Weights of a small GPT-style language model, trained from scratch on English Wikipedia: 14 layers, 6664 steps.
MLP neurons of a small language model. Each row is named by its layer, matrix (up: input weights) and neuron, and shows model dimensions 64-127. Each number is 50 + 15 x the weight over its row's rms, rounded and kept within 0 to 99.
After each neuron's rows, "fires after" lists the tokens most often just before its 100 highest values on Wikipedia text that the model never trained on.

L4.up40:26 61 47 45 80 33 45 64 69 39 48 66 58 26 41 39 37 34 30 39 88 40 67 72 43 71 45 36 63 49 40 68 35 65 64 73 71 34 74 59 57 16 51 53 25 72 40 62 53 63 14 39 50 43 22 51 51 47 48 46 72 45 34 42
fires after: " ", " ("

L2.up706:08 66 55 40 57 55 77 43 43 86 47 70 42 31 35 68 41 33 58 33 55 62 39 53 38 59 48 22 30 60 45 58 44 49 40 80 53 56 49 73 58 59 52 36 27 53 40 65 27 47 51 54 28 40 27 83 46 39 92 51 61 54 53 49
fires after: " ", ".", "9", " S", " North"

L2.up513:41 29 66 58 66 52 47 26 48 33 52 60 63 35 34 39 31 43 79 43 52 60 49 50 70 35 57 30 51 39 49 39 20 74 51 57 39 44 44 81 84 46 59 51 22 83 31 88 33 49 44 40 41 52 63 51 51 61 57 58 89 43 30 67
fires after: " ", " (", "–", ".", "-"

L2.up36:46 75 49 42 57 47 60 70 38 83 53 53 74 42 46 46 60 37 61 40 57 63 37 42 59 47 54 58 47 68 48 68 26 50 53 71 32 47 24 97 72 50 44 41 46 66 36 63 54 67 27 50 26 71 01 59 45 41 67 46 62 73 20 52
fires after: " ", ".", "–"

L2.up503:23 64 50 78 49 54 41 99 47 62 38 60 40 65 49 61 30 27 55 58 52 65 61 45 45 67 87 76 57 65 60 41 35 60 47 73 52 52 25 75 55 40 51 30 45 66 38 38 55 43 35 33 20 33 29 47 49 55 61 73 41 55 28 64
fires after: " ", " (", "-", " t", "1"

L8.up495:33 44 37 45 99 42 32 80 38 52 47 46 52 69 44 55 70 44 57 56 24 38 41 28 38 63 51 42 42 46 60 28 29 64 79 49 49 38 61 61 41 59 35 48 47 48 38 33 54 57 33 41 29 46 90 50 59 66 55 38 53 48 45 39
fires after: " S", " B", "s", " Q", " b"

L2.up101:28 73 24 52 54 62 65 47 36 77 48 86 37 46 40 36 66 37 31 33 65 79 57 31 50 78 66 54 32 54 58 64 46 38 51 73 42 60 40 99 32 47 38 34 39 40 24 59 61 41 37 48 35 17 23 44 45 44 57 50 40 62 37 62
fires after: " ", " (", ".", ":", "]"

L2.up62:18 59 59 65 64 60 53 33 46 33 41 63 46 59 50 47 41 47 46 51 66 57 66 54 51 53 63 28 63 49 49 24 61 79 58 64 41 46 63 43 58 52 46 41 35 65 34 52 52 71 37 14 55 68 45 59 45 66 63 39 25 35 58 50
fires after: " ", " (", "–"

L7.up518:40 73 34 40 61 35 54 62 60 25 44 44 27 52 55 46 59 27 63 24 44 61 33 48 08 81 63 41 39 52 72 35 57 67 70 69 42 35 66 72 27 65 52 33 27 36 38 41 61 53 35 27 40 34 48 58 50 43 52 52 58 35 57 39
fires after: " P", " L", " B", "L", "B", " H"

L8.up696:24 86 42 49 51 52 54 61 62 72 35 53 35 43 45 28 76 46 19 41 42 77 46 75 27 44 25 15 38 49 56 36 74 35 64 48 51 44 61 61 55 53 20 25 65 74 42 42 49 57 31 56 36 48 34 79 18 48 23 48 34 73 51 45
fires after: " H", " B", " h", " b", " P"

L5.up103:35 63 62 43 48 36 40 63 49 30 43 76 58 47 39 41 68 29 13 40 57 84 39 60 72 85 71 52 57 36 41 60 54 85 48 52 38 45 65 63 48 26 59 51 50 32 37 68 61 47 59 64 47 26 29 28 48 39 51 88 23 55 40 46
fires after: " was", " |", ";", ":", " the", " his"

L2.up668:22 61 37 54 45 29 68 19 24 78 52 67 66 46 62 40 58 33 36 36 50 57 56 52 53 64 89 52 55 62 77 65 24 52 41 81 51 58 34 81 73 55 63 33 46 48 29 41 61 69 43 58 25 13 14 60 34 35 63 53 60 59 49 69
fires after: " ", "–", ".", ";", "==", " ("

L11.up499:41 38 39 43 47 65 23 75 29 38 54 53 50 62 47 40 39 53 25 38 61 64 57 17 55 63 50 59 52 70 55 34 60 60 35 47 44 54 63 24 69 35 50 52 62 82 51 48 60 52 44 71 24 42 13 42 38 40 54 65 49 33 33 62
fires after: " |", "|", " T", ",", " ", ":"

L2.up72:27 86 37 68 41 47 65 30 34 69 47 98 62 54 58 39 45 22 29 54 60 58 54 53 45 62 91 66 65 54 70 56 32 51 61 72 64 54 37 48 60 43 41 19 57 39 33 60 42 30 56 53 15 16 19 48 41 57 58 51 33 38 41 50
fires after: " ", " (", " G", "]"

L11.up543:52 46 28 34 49 35 43 52 84 44 52 64 50 62 76 37 70 48 51 25 36 65 58 62 49 72 54 48 23 45 33 71 27 44 66 62 26 24 65 62 29 51 53 26 41 57 42 30 66 63 48 54 39 24 48 55 46 48 62 42 43 38 53 52
fires after: ".", "B", " B", " ch"

L8.up70:30 32 31 43 64 36 34 62 76 79 45 43 39 59 48 62 64 47 40 39 37 66 60 73 23 63 33 30 15 56 69 64 75 36 64 51 42 51 63 57 50 60 29 58 59 35 41 40 56 38 55 57 38 38 59 59 41 63 52 39 39 45 60 55
fires after: " B", " b", "b", " Ch", "B"

L8.up110:27 69 48 36 53 53 13 50 72 49 35 43 40 41 62 44 62 40 50 14 72 56 24 56 38 60 43 40 47 49 24 67 76 32 73 49 57 40 65 54 15 67 50 46 55 51 54 52 62 42 33 40 37 35 69 24 59 58 56 56 13 28 43 43
fires after: " B", " |", " b", " H", " W"